Weights of a small transformer language model.
Size: 8 layers, width 384, 6 heads of 64, MLP 1536 GELU, vocabulary 2091.
Architecture: learned positions, attention and MLP in parallel.
Training: a variant of Muon for these matrices, 922M tokens, 3516 steps.
MLP neurons of a small language model. Each row is named by its layer, matrix (up: input weights) and neuron, and shows model dimensions 288-383. Each number is 128 + 32 x the weight over its row's rms, rounded and kept within 0 to 255. Numbers have three digits each.
A block is one neuron, or neurons of one layer that tend to fire together. Before each block is what it responds to, as a language model described it from the Wikipedia text at the highest values.

Determiners before nouns
L3.up75:086116094137160104125089107147152152175141105139150130172125132123112133107116122121169130080166134187083085078087148079132142133120122170124171150162081122160057074118106130094134164137109148153110219123121196086070140115103124131152107132090125168136181100161179143109098096134176183062
L3.up86:157114145128164136108120079177151163155113212138136150143170123129080129152131129087141138138150097093114136120096188133118127136064124142083022142069094099122165123142161128138127091147158081120141058095178145127102114141093109151126156124195088082139177105054154132091112128110096091132
L3.up185:135130093119101132130152106136141129121119149099147117149133118103143138145142204154157113113165113086137156044121108135158120086100133168146179144162103057162238118126089138161098101112057098096112123116134169110148095078093127142079114139110152126155158074135138129101158092141140204114
L3.up281:143161183199136131111181104115080090184114075130138135152152148087048163147129148108126119109196162126153089093060163158161137150192118171082105125116128131091143131145092114142153146171124106101154209099154132158092141149095119141085148168077124027162078144109158108093162145132145132086
L3.up1155:114145085104131132149154088111133141117120107178109141120092117027119096127150185116134179062131194108100055081043101093139114153107137151174110112167097083098191160123149124126141082110121087163106128168145146125079073110097133133088091157129131160128140116120136141078149132166108146147
L3.up1248:155147128178121109124148149060183095101130132072123140113086182074103147151112138117090093175084107148165104147106135107136169128131099147083137118142134080091146081119124123145179079171169080129112169134192107106074048108117152133150142114187061151140106129120177130191119133113163080103
L3.up1477:163114162147095131068186137155138116129152132190151219145110111133124130122072126102166115102148123132153117101090149107143062126153126140162071157222118126145181172113129157149133151167106082098099142085135137113060123150059203151080094147109139173115111141182157081174134097154164126132
L3.up1491:100137147136138101135143135147143050187159109105154108149103154118167135180121101136096155170151104135120141137158069136144126151128137160164108173179149152171123116174094088102173113108085106123158165167117125167175117066147175101114097135136083111123149165147164147114048156142156060125

Second piece after capital
L4.up674:169149126151067084070113125157081065155184093112104079111104097132177115127110169129138159154161161145150154117131135159102105094113160139187110175138137024070133151181149125119063093111112161129100094148143193111120083150154171140102124188126162173114145093139138117154101145116101114144

Sports stats table separators
L2.up433:149118160107135164158082118188181097171177122147094147092098134133110088117152126115122147191162167181143079136161087114160117173104129130155114105129143111132089158154117126150183074100109165118144180108160153158154134145173152160133101074121130111126214073128118137162150130171163107107
L2.up568:118153182112051147156046150166098123064133105153095100142174117080165117094092133129095140092169102121105092155157117130084107193111131119089089155187152090111039173164163107118098177103092112148095123114039109166190200176157205130095045122127106117182174079125179158087113101163086146106
L2.up623:091121151116149139144114149175140102138138107143119130111128093114217127082147134149157067191152144107108121093132194128139161091100110134144098143111083131149014108135172066115129122169122138120148101124085129171170131117165177146151145101058159153148136093135104075149177126081126181111
L2.up753:112144145123110131165079085129193167125137108133145145123117153139113096088139086123112167158149137134127108152163104118108111140086162165161135076146154077131133114147117061159107133089111109167115089149142162174096108193126198159172133130142181131106142131121146155125126160116151139124
L2.up958:097144132131183135163050131130127119181118147165115099087131125118154088054141095085161147191157075156175068129155177102139159175129193138123115142121098121137126057180156095094131100106119114144141149164105138164094204123148184144154141091117161100159142146132187169130120114109084145089
L2.up1469:093143070135093133111142186158111138142094097098151131112125078072117089066120151119143156126068146104124105088149085106089122106196182111136107111107146108131156114142097120132115141143150113177162139091170099152091159108166131096079091154123147148135212058111135162131104090169170092125
L2.up1524:144202135139115114159102133183167108132098069183169105149117114069140117104154121193119140140123149158150113124168157135115098143077109163081088084165113107127143200149116148134108128147102214144097095099123118108134116140150096185171146066089140113165121128167135189182107114128113101142
L2.up1531:147157178101116157199060105163120150138134210143187112140149182062126083152088116167124111143171135101191125189132152150108156151110138111108163140081108132180085133145113084108150124130163110135153164142140096112122155110089163125167147140165127123190199128097120089126129131131144135036

Name-initial word pieces
L4.up1280:151152187156086080080111184147073060107123117137089098061179107133124104112074110110213130153162138124137096121151121114141097115113104114090102110146127153132153107094120133135122121107165102197114166168178131154118111146112119100132139136125159138043139087144120194053104151143112072138

Media reception and ratings
L2.up164:134128160126135209098122079142090138093113197092159208102111155143115133180127101145134100157153105115167172107101146101201106147147104095097126124123082189079158159099149131159148148172103107120136117070086158133123115112137107109140133178155121117135131138117166109156080086152084185165
L2.up243:143087192163146101134093132120105093109094176127113188119090119174126133113109087145112138145125176140095102135151145122116155120167118116095131094134091127135109168094148116091138096153128104128167199142134161156183140103130051118130093149111128123123094162147115109120123127138122131165
L2.up614:119131149118105112098109102146146100101208162104138160141140147128159170098156143143131156152093170206151111100064111042226154145207188094142129177127081126136087163136125151148126101170154102142112133101128114089111130107116150105180134112178095141144106166131127133143091125166141140152
L2.up985:092170175122166150161169077123101147125158122129144120128117143154135146140105177119129139187147086109128179117175149152149078116183176065093112189181071141061181119147162126145136121142125159059143141140150092110141174172144095146119100136154112156104187111192138134127094139169121164161
L2.up1161:138125188178086131170124137119146123118141126111112147147136099130116133146095133083073176146147111148124106079164090063058113177114100109145113163155104104174211128086155088156131126129116152127103136106081127144135106187202152105160134086110087127129140138136195111133159100137179138158
L2.up1247:063114212166115111121102111113160132123087142123100154054126114145145138110089112121138088148120130164105103114175090118143172147060124116078137106121079157135188191154125149104171176138132064104087199166148109139185198156164113184117152078126117163085112161151162079161123143083154174191
L2.up1325:191089099101129044129156104100157176117161160092177149170171123118130154174088126174126136123074102100097115087114181153132131108107067131084135166172061156143133151071010128129147163181128119110111097126119080077129110113160109144151103130183077150092119197122187069124113166124142171139
L2.up1474:111151148138100137210066088157099118129128120092127121083118131118100133197148141114103112118130126105111118122155123122152112136114117097185145145165146068119174167107110170086116135117147125139076153118126160124126145128208121144122108145128058184129117209159119089099167132154191061066

Word-initial Latinate prefixes
L4.up426:169075099075115095113091097138109078112104125137084075138121129189158089130100121141086128143099133113132161038116107125127153180130194113137113163142078157148160130174141103128178072103086107155064132144112131125156118113072176170097129105158194081105092132075175146139087166134111088130

Word-initial subword pieces
L3.up283:135110104073083127134195103153106155104171154095132136086097159154108084156096124105139123097168155075123146115149153191103168093135102084107087180147146135158050104072078199106121194105186135101080141170141095132155119111112212184115095117195132089146043108146106171103140133194142081071
L3.up600:139084130136140142098140128137126116123107154168126157166101128123124130094107149083129130130154172133162138138163078152123117115154106094121128168143080119149215211065088153162109152159108163178171147111157163163123159091146162139167133103119162135109109097138149130161139131113120105085
L3.up984:141105111142076099124150139191190104101152173152097096138130147091086198117130147084155091087130124164177138101106143132079151105097074174115135138160146115135123093132085117095073146146107201176098176148118099115107116162155105158148128064101156088116137113131088137175107116113130074112
L3.up1000:112106063117116125148129122159168178110125105172144138134104154114133123157143106140161123127064115125187144079137118082130196115155102143130160151159165169133134160166080145136147041188153163116086060102130166154133121205161084160075129109084119118207136156133107151141106090115105180099
L3.up1095:121075100095195106119122164108132115102127124144097112126102121159138050112154113095136083139107156135146133128139191128082146104104095107121092150091146143112138106143092066104099138107153145175108126086101147113113140161141148109152105119104152161137170171114154197129123125172102074131
L3.up1130:129097099141103089176164093166084093078153148093092094150129113118136129128102139166176088116082098187128126096075174147090124123194109133141074134164099106125172109129129098135159158114168119197088113129109106128138117174099138123130213065147105127081166132115098164136086210046138102155
L3.up1230:161099099091127137136081126145172095110153110107152131140100135137101129148143158152176153128113126145140084156159134134198147093121180131049119124104135116132151140132112099089067129110058114176102161125119169082099120135165208121141122179114099138094166136135084119132156157085095102082
L3.up1416:089099122154149195097123097153178137162150199135120111159126156114148125155167148175141084130121131099105104084149072154096093135151157121142146131091106139123083170096094121068116095107161136112068144137153168132144199080100172123138154126133140082117134135156117123136121083103191084120

Noun-phrase determiners
L4.up322:118106124097150122144136154143110138168158122160107093202063098150153082175102181142102191109139127165148139154098090145153133115120120109134110150178134067116160170155161124146121116150081140129120146170156102122111171151112135113105090099171113172120112150131160179137107158138123103182

Music-article word fragments
L4.up1252:141157169092174164135082133162116138076130093100119139087109104175064136093098055121146094139139173150107114113079170108161162129127136151125152161095122095134107104165100185122190107105133120122108183131124171147077144090122123144178170038097126129108171106140228129118108097128093125087

Word-initial fragment tokens
L2.up88:136073101126142132178114175152087112095115166118164087119099154136163063110069152155174169138156172097185128138145142126121136126191080117156125140030101180167131145120133116139150130087116149066096157102134090154181090163125131127130193171186106119136139122083095090175166110128097163136
L2.up362:073112157094109132115112092126160139099099144113133083059178143063159138085117137114177129089128122171146190155170146187111094163101148126113104182104108107077104112105076146139115156155181165098114159136093153105117160141183048162096120114085155182093125103099099127064092119150111154119
L2.up597:061137150078122109152170135120137123054138087197062153088107071089153102157094155136097124086075146135186129157154141073052205121152167159159155123101167156111159167125133138146112120090098130124132156151140133145129151107086123111054146175118162178109144115144154125090131154148109146102
L2.up627:134154112166099151163130073124106147130102160164142130169141156059126157157092138176105125164163128098169110085081137167049181132137128115123202142034099086083106191168112113132140091088160173100118122109120110173071152121182127088145145108109096123124151136140147140142037173128062141125
L2.up672:122087126084141117130144118127151103151133155163119147144101107111080122077140131049163147131120171066125130103179171143124146086161139125057104141116158120139147203108138187074121127147118152114207127090130133084114096214145109062155186198153113112101137147118194157085125165136182177136
L2.up693:137071209136109106122104157138142124150138169143118129117105157122164160163166137116107135112152094139143138138105213177098161173157124035131141147080127172130084141107128077066114143170118131133121131142123103123173156089165112177132132120121093077093145142129136150081149088085126092142
L2.up1340:081136109121147116154136142111132139113142145100123151140144166130161141130102072185202120145138084099163146135145109159044145113162136135143180181109142220123068151118131134068135148101077135144120123136139100151132128158163117128085096131109088140093132132147135148071169105150057124110
L2.up1445:096141094144112105205154119114120081172167140106194130117139123164200078147043085103167089075114157101076111101121162148136143148106119103148067097129099166093125163149164130201173166189116165158123186114135122097096156122103075138120123133097102119130145082122164122079135187115100170177

Fragment after split capital
L3.up38:089094179154137154105128155097154095126131142112074186129178132121117108106110170188193099118192107141118114150167138131120199096162094083098093197118125157078132083163062095144101160115116098124108143179175146154072147143157118094117147088072108095122105110134129121159147117170125111099
L3.up98:114124093126125119090154111150117135161104148107116174162115082089126108114132077181096140023118121083116097115122134144156142123148112185129117144121118147162181146107080147168147161130134092165217142156151114143132080138164080092060114166124153142149143142060134128120118126186113116108
L3.up107:110184160099113131110122123136106170119168094160119118147151124152182104139170089135117101127097129179095129147172140147108190173131165153061168124122106108125124077094199077122199164115102101148150122125092103086127126089152091139150172129109147158118097106143169105140094149138104149113
L3.up312:108161121188180073109155138121064139149101135112132129117130126151148176086107136141138141081148158124113096094135130131123131089105146102106118151123172160087150125162153151164081145081146142128129093120086175151121111116150005062060068140157081142091185172166080159105169123138119119125
L3.up320:085125130146143085106129104141116107169139140141125155163149149107144163136054136113190172094131129182108119194116170103138107108157112105176150111083127175121141144148093117144100098049079136120099133158161090156121111176126119142128155119047106106124165159168091111126128123137128099081
L3.up330:103154147100164133125165130083173134148139070085102100087066085113157106193130131087182095068163152136091161165172184143144129125118127129169103164130132107110135144153112166146160127100061141131136126147097168109156157095187112126118178112135072052131173122162173146188129164180075143136
L3.up1224:134139136163161117071158186073104184117159191104066124092164198143136160109084164086084201098130145114100209154186150146145108092125151180168141109153155146117114069101131159129129165136091179154120145217146125141089140124202096122104151138097091164089115125167195084107113137170101026137
L3.up1246:103076116166173056118059118115132097109149152179074128190137140125054135102101123135137185121095135148126046132116146105118123131124191077073139133134121160168191126107082215129122099130136182119121110140149069167121103143137191096106135082139130109155148081096151088173095097148151183137

Mid-name abbreviation continuations
L3.up8:117116075117090118160128134112144117167091106142150111146075149112211130113138093124144155098101207158152113099104123115128115143086077113099149184081158128187147203132133045109124120101148100128131101054186119184141134109162071153167160134102130112093147138142114162126147126109112123109
L3.up184:093142134191083088147122111126158200130159163117118109096108146108186128128172158081134183182176105119107094107193098089153077144163101122119171154087151177108126148115097098083110158166129099151077126080158089182162110086184099114161123178190127139137137075060115124105134150143076099106
L3.up585:171118123130041195125188165099126101134173095076126069133120124210107145078146155146135092112157151106163137134173140149090155091130118132141096148119128087120148107116116061147153119082189136067066122170148149172160111097188117116133135093169192095095101194124185153128143113116204146155
L3.up863:144082112155160112148144104156135148105136109145168143106118082196168140135096128149103128160147161097132079118144184119181128124113049129173098082129186133132141114164133128200076131116168102105135157119100141163167152065163129131160124084121116131130146120141125105109126129104121134156
L3.up978:125145145098171125134175095090141160138103131113124183112092131108114139138205110088116098122123156115090084149196170165097157128149107149162126082101219117135137155119168105098120134114138090177158153088134146160145231112096151148129146173104196071117180172128160142125162138097115120152
L3.up983:087086134199139123143134165162042154148130071091134118064154134087144190117109141142112116159161156120074139148163127138175138123107087121126167195067153169142125155137139097133108112142127131165152099057118093147123120147126162120118147128119121133128179142121149115100161111132136132165
L3.up1167:145127099144135120102149099146130104105164090082128079035142116135152141155144153127138135138114130119133058154125174140170176098171071147157121130106187133121107167122153075097069220154105107091118081145119129074061135135119150108196109065118104158073111144146080142098122104131065076089
L3.up1306:120074157125107165131127120105088113178150158125151119114150082148136185126166092143137129161107159205128066108136164133117035097121114145178089091114123080149080159129128095100099101098154077129101147158070123189048103140147096118127137072113101125130122109098051149119126110123141224186

Sentence-opening word completion
L2.up65:126163161131165093158134100088106117122121175116150169109117156086106113085166151108075127093146130112167123134134123121111128120117105118131119127165082144103201134142155144096121144119162100114153159120160098096084166112114117136118183132149121149240212119096110167112095150146150111138
L2.up101:131139109118139102119150093091105117211098111172173158174168141119162100098035109112130168115188068126104160108149148124137077140122096157142144127099123146160218116100095150090134132138081131137057129085093108156110111064103129142112095173136152173128142095108121142133099098143168120103
L2.up980:166159110130167125116173129069148158154117164124084136139129157150158147128192095189132129093154138124086173189141091074167052114125122089214144079165125110093107093092087131132074057093206113174103158093163133069125166098192145141129133112151154148116148167162158160122151067181043060117
L2.up1072:190135157103207097096127133101089123123138120084142151136110143127087088134174161170156133111130136145114077108129154157193122128139164168142144109174105133149092108155102122184125090145116208162080139135161149176124152094083086147108108120098091130152119209126077147129186081117140109128
L2.up1307:198120121117178125111165099105136167133137083086133136139177106136103137130109100122160119079160120094131150171106145143163090084123161123140109109136122109169121137137118142161138145122173181146119160122124114182141137134147190129104079151177076177131172157133038112107191184102105125142
L2.up1329:166098116163135130107170092130169146148147131130145138117111171119087149181139147148131132134171098096148090170099098167170095135043138099165131142157170104127167143159121132118104091105107133125122144103113127184162072123118128094063043150127100088127147164098070153126127131143127132104
L2.up1404:148160145160182062143157121110091131172226115109104156167101159127166125131103193175142083124169117146121143179109118091152083158131134114166095121066119196142119068079146151141052143117120132129119174122131071184082139143105098111120081165137116130182178173126178181093092138112067122110
L2.up1436:220114168151143083129128134106122126176147104134133130144148173101121127097117135114145144113142114177084135124188112152070120133141104132100128149196156080120180156106071146189095129162196114127067207122092091151144085071125194210079122119149121076110114059150093176118156127186142079138

Word-completing final pieces
L3.up93:151119132142131177101080124102084126104102120164101086056113160149132074137117099165170109082144110071135149066152122126164120133087148116122130128150146137137122156159136172143123128064085154163103125102076115125143146166159119143137096181099103124142170138123163147132123124117102093141
L3.up231:132131122153131124132073140157112124092126148113070079187104121085201116137105180182127127137108159126061106139144095128139069103115072090093173131107172118144132118140167132168137060145097111185091144091104117113102123084104149146176123134152088101080175172148087156115059109110126105109
L3.up329:136070101095136138152150086160112172102134148083148155185100150066152152095135061096088076142089142132113139113104151098125142083145154144086129135123155156143120105070110074096097104118126127151113113140095146129139106175127119134170074132168106180106147136150158123137185109104168141077
L3.up468:085141110155145097167105116139177138062161170089127108173128140060099116123132059149151147151142159101137148109130141058151131145124150121137145145176086093118107117180169108106115129173134152124119156090137128175149102108084076096175086155130147109103072211093126087127147174088147105115
L3.up785:127071124140134107141132126107121133083094184147116142160096140092136094121115088176125156188100105084125088128138126078142121095157164144099128136157163114092104100136179076153078091147098189176103150153119184167118124110166161102100080135146109151162079108072103157140124098126065093094
L3.up1129:119118111130180133156086136184121142132175149086110081131128124112156083084094091099118110176102136100081194174128102111161094168143100093099165166143167124143146097156146153125141076144123118086154167131119125079154115104123076096124151121161057173075141106114208168130127100132109152104
L3.up1349:073119149163130127123157094137125137093181182129113123110074196076095146186130144147107085076111154062176081129170154177161139118163075165125101145116086142107098087153125116154138144136093118131122135043144116095094155130159114178108118133109108149137112159170137172135176087182150110132
L3.up1436:103175084172146166152153092138140143156130110108146130085146144132159104073118117151133153233155184078110099123110084103109087140123136149120197143138112180095112094090094116126159069169106137147114091091158149143165148136141109141085094134155074144149121145134152100133118174146102117124

Word-final suffix pieces
L4.up397:128166189170126132152100095210118143080140064139124135086095132141093074120148124133175140167108074080119146133130089129148127136156114139106125151079165098147101109132124122175115076083098128139114081111112155123134167153109134149117168228136096150180138091133099158058175127134091145129

Mid-word foreign-name fragments
L2.up389:149123111086052147139155137110144123120118073158120087073157145167150076157120137155119152143100129124123123152121098093158066116046158187125176140115110127076125124162150183130097166119157153128142112115151106139120162114139123151114171098110192149087113127199186138134080130139091147092
L2.up476:088109178144142099084176103112107085147090066069149093128189109131140129109138125122140149137157090136114118137183146116132137127138084101139165169067139098113131121073135090135145138056110107138164111144142146175137144102189103115123123138127128141093162022129197119108184124139155202124
L2.up588:158164159131164092140080096149117148101077163052129122157137169094099177088114210108086140142171076121096097114211165110125109123084101111130131105105144131100157165128183106141134164151082167144143068195116186114108143125172097086136131121117103154130145108115148127140120118107151126159
L2.up714:148131120124161139164130123170129128048126189165113078119175085116071107087123108137121123102139116124148085103067110087081095117155150108111146125085129162196156122067151107155098129109121106180168162109049129114137134104113108117131085089124211143194122087149124153135116162122154158164
L2.up743:173158134087109121130147137162136141134062086141101116090104168165094084111119104194139115137078086112117097123153152162143125109107107108139137116132133142162150195121154020196183101112123137157193083186136125112118106108117147127124176105100095145156131116115125217036136159109096163130
L2.up816:119107166128147124086141105165122117138100107092126137085170120145137106157186119135103161138105133124090143082150135063120123118073118144143138138179142117112162116068133115150119159123157103113164137134209169130121131080133136078120163103094124097164093098126205132126118146208104152121
L2.up819:136140196130109109131158147194204161133139126108165088115152083142113130097151136101066144132115082159099108114134145109141143125131151089120117159054153078138065146068148146142105117076097128178125097172157074149132149097114130103132126192124166096094155140099182147118054132114130083174
L2.up902:111059125128143074139191095193131119131190121125126102120191109102163105095097136080161168139132067141108124149169086133141102091066165140131186125055156072120105184070120124121111107103076104096133104119130165154106105129156134105139142140119134124107122088103196189159117123099108140166

French function-word pieces
L3.up335:128177141130096128183165224103129114119134098060188065089134143119070091177119159086133161140075099045150128133167144072169151121134146095121167167072114147103169104121112105123171122142030111151111109178220118146094158159161144129125144180124101141161073094108176166091134162146155117123
L3.up409:134109199144030137119146166153133102134129056145116099106177163105076111118117147111113166159173097111152083092115155049123063116139129070123072166102110105175057118132108108104105137063111167158118053130152164102117135154131129069148115132070110084170106059126167168132118126166121149163
L3.up428:105122185160113101169136112148159153120147074142068123060150107160107128088143085118127099179166158135104125106182133119109135113106114122096157199145106151178098133146090128117149116088164108122116090070195142115134168084186154108145171144107130100090118127108178161122086103168170153178
L3.up499:157100107173095178105184148105112112108094105160132175127105127149140118138115127131182146112118118125144192100082120158133123096127104121085123168112097092145123075143168142180081096099139125094172116105165087131118112145151120059122109094064098101096113114188186157171091070187081101121
L3.up758:090106167133123108096060128135092134149135106123100146159140146132170144116157167118111111134221129112108125076122136117075097134115149189087141149104139115109097097074100110119144147081093148164156139213148164137142134126186140127073063186107103126095150133059135113057141106119177184121
L3.up895:179111135136095091120123168123201199136137165128161137140079164039110085145164139170157173120149093111142142030160146087164119145085064115137078141209151132199150109101146139149102173167107109143100129144133152180147130167116136074157118174119113092115203120147118060088100149162093076120
L3.up904:066100079143119063157130156148099096100129131045167083149125105111082121155170125160162167123120071144156112135189145121135150131136168125085114109084153067198092173125140145072170170081112103128090112145132089130092135142151093122173132152130116121084159112160152145094158112121164159123
L3.up1399:135109162117123151103146096139138135086151191146129192122138209086077131090063204156175131156110119150139125120083129150143123177119101146139117134074127056109081151058120115138113077126109133168096125153138166106070130070152138158162052118119118095144120107082160071162128117137187087135

Table cell separators
L3.up135:119113139145137187136121114135168147076139140193147179127102133153100093079128149171147121187051193084117126121091088136125143140152125125137147145121131134151077104142145119170146070152088119141106126086099149167144130100158101144114135100165126106127193121085088106064203145142158122123
L3.up418:128112079144168169131030158186061158116120060119134098122126129179071059109059137156135109115145145132159157149130133190160143095142097157118135139160075060110113130129084218149134103180149168110097071141120166099172149127148101098140117072122081166154122072007118153127138118099126125088
L3.up563:115153105098175144148113143132153067130120142128087118089102086140111152128129096124067164091157121104130164106123148067151104132128109071032118132175034109164092095182097109160117099151183158056133100109148140126142154123111120155139129139179102130148114135118152185144122080107182154141
L3.up638:160156151049136110101094129102103148144117146121198143127166104149128078049125154112074131143095178120150142129135144121126153124110134124144140104140161101105092123126094126113124023186105156096140114132115117114148167062161092114149109135125082095106176070138138125168164116103131108121
L3.up716:061191152099129113183107144135081130108164176134133089048099125103198106138126122117092172136133086184106145122174150137153171109132147093145141112156135116075151161114133146168101171203180130081112105170091117133134081065125118220152136031145104127091135141127142117119068128091126110122
L3.up917:154177161169157143138061134075129080127124114150130129169134107155094107114101136146112141138108109106177121125083152157144167180106148096103108105107130087161114105135102142148188156132110150096093124095141148136142093111156160085160170124132122070112151142106128085135146129149087126107
L3.up1036:087150111129143106106142081143122092084110107123120187045153115163135133107123095124076054139122146079188122167111115098155161111150048101085150136187160096147156138152116172136150111149129114067130143097015133125192083152069144179105132175133135150107132136115138146161097177175135128124
L3.up1387:122105114062216126179129162090144118082130107168119110136181085164069121175105126164104132058133117129121150137145116150171145130051140158132142112137109120155098111132129140183155156169177116081116116136128112103103098185144110118194153102096095183129134065140207122093182090174125080073

Word-internal fragments and table pipes
L4.up298:107190177095147069147110147148168137171119112124067147091147107129182162141117176127095170185161078130141115118127128095076136120095175103113098104077098102094097117072174106168128094075147094091082138152112113153102110098073153091069128095112169162120136113104106114138117150075144131110

Table header cell separators
L2.up19:108111152130116150172145146191135112136129167155151105147098160095115095114114118160164135110121063058110127080121155125155122033199157142126131075058135110114157162165169104134135128098153167110176114146125137154105124124176134117181141104129156147136075074167114146158146056154070084184
L2.up29:108123177123113128141170091121116112142135078114158127126118085123126136089106188055123152090123038083058098125165161113141137129105126134146111139120129111116184121088148160147125110074130126133084124163145140172064129144141151145126115159150148128100118104186113140106114160170192094140
L2.up273:135085152052080109112220133123186133122131091186142136146175137144131075094102115135131153103130140094095133184151110156189135116118135176114113157149171113183147125152157188154169151117179193104121133123089149082100050129124098196140092088117064141152130079133103077054156142166179142133
L2.up498:101138089162097134139090104128152162152107150142152162097121101107132123118152165072127151078131125096092121104158130108141094087097067112156119125151100120083199147133128121120128169092176113119171140128180159147097078152136176176123161127110121153114178076119155095033165128120152107153
L2.up1003:138108057140163180145109089099147170106116126117157179174154139125153112126122156108172152127115032117065162108141173118138097090128131167131126150128111089097161145107118173030096162120166132125121146136162169151081142096138133119134167167136098156127147104118184088107149136133141126150
L2.up1106:142115156144108105158132061140136107110072092101153132150109139159128110135150142136152158090162118119096127153154126137059136071148089183118141142092120149105142179122165136135120129118145118128064142160153140116111129183096096115146127160109107158124115093116138140171137113105117123184
L2.up1147:121128086092160100119130112110148159131113136099132193171163113137133087110116149099128152077099149093137100110125083144183112104138093155152075166116171191109174092170100140107176135140156148108138125155088118171146144108113155124111117115112100109104104150060152162108095126179173140182
L2.up1481:180090088117141107100105098097194121105139099185142175131100093111193097159155105143095146104090171113115159119137113150152163122128104190115109121109042068126154132148156100090120141156117165100132130142099126242166106137134190174160139110147131138118084047126144137167125128113181096117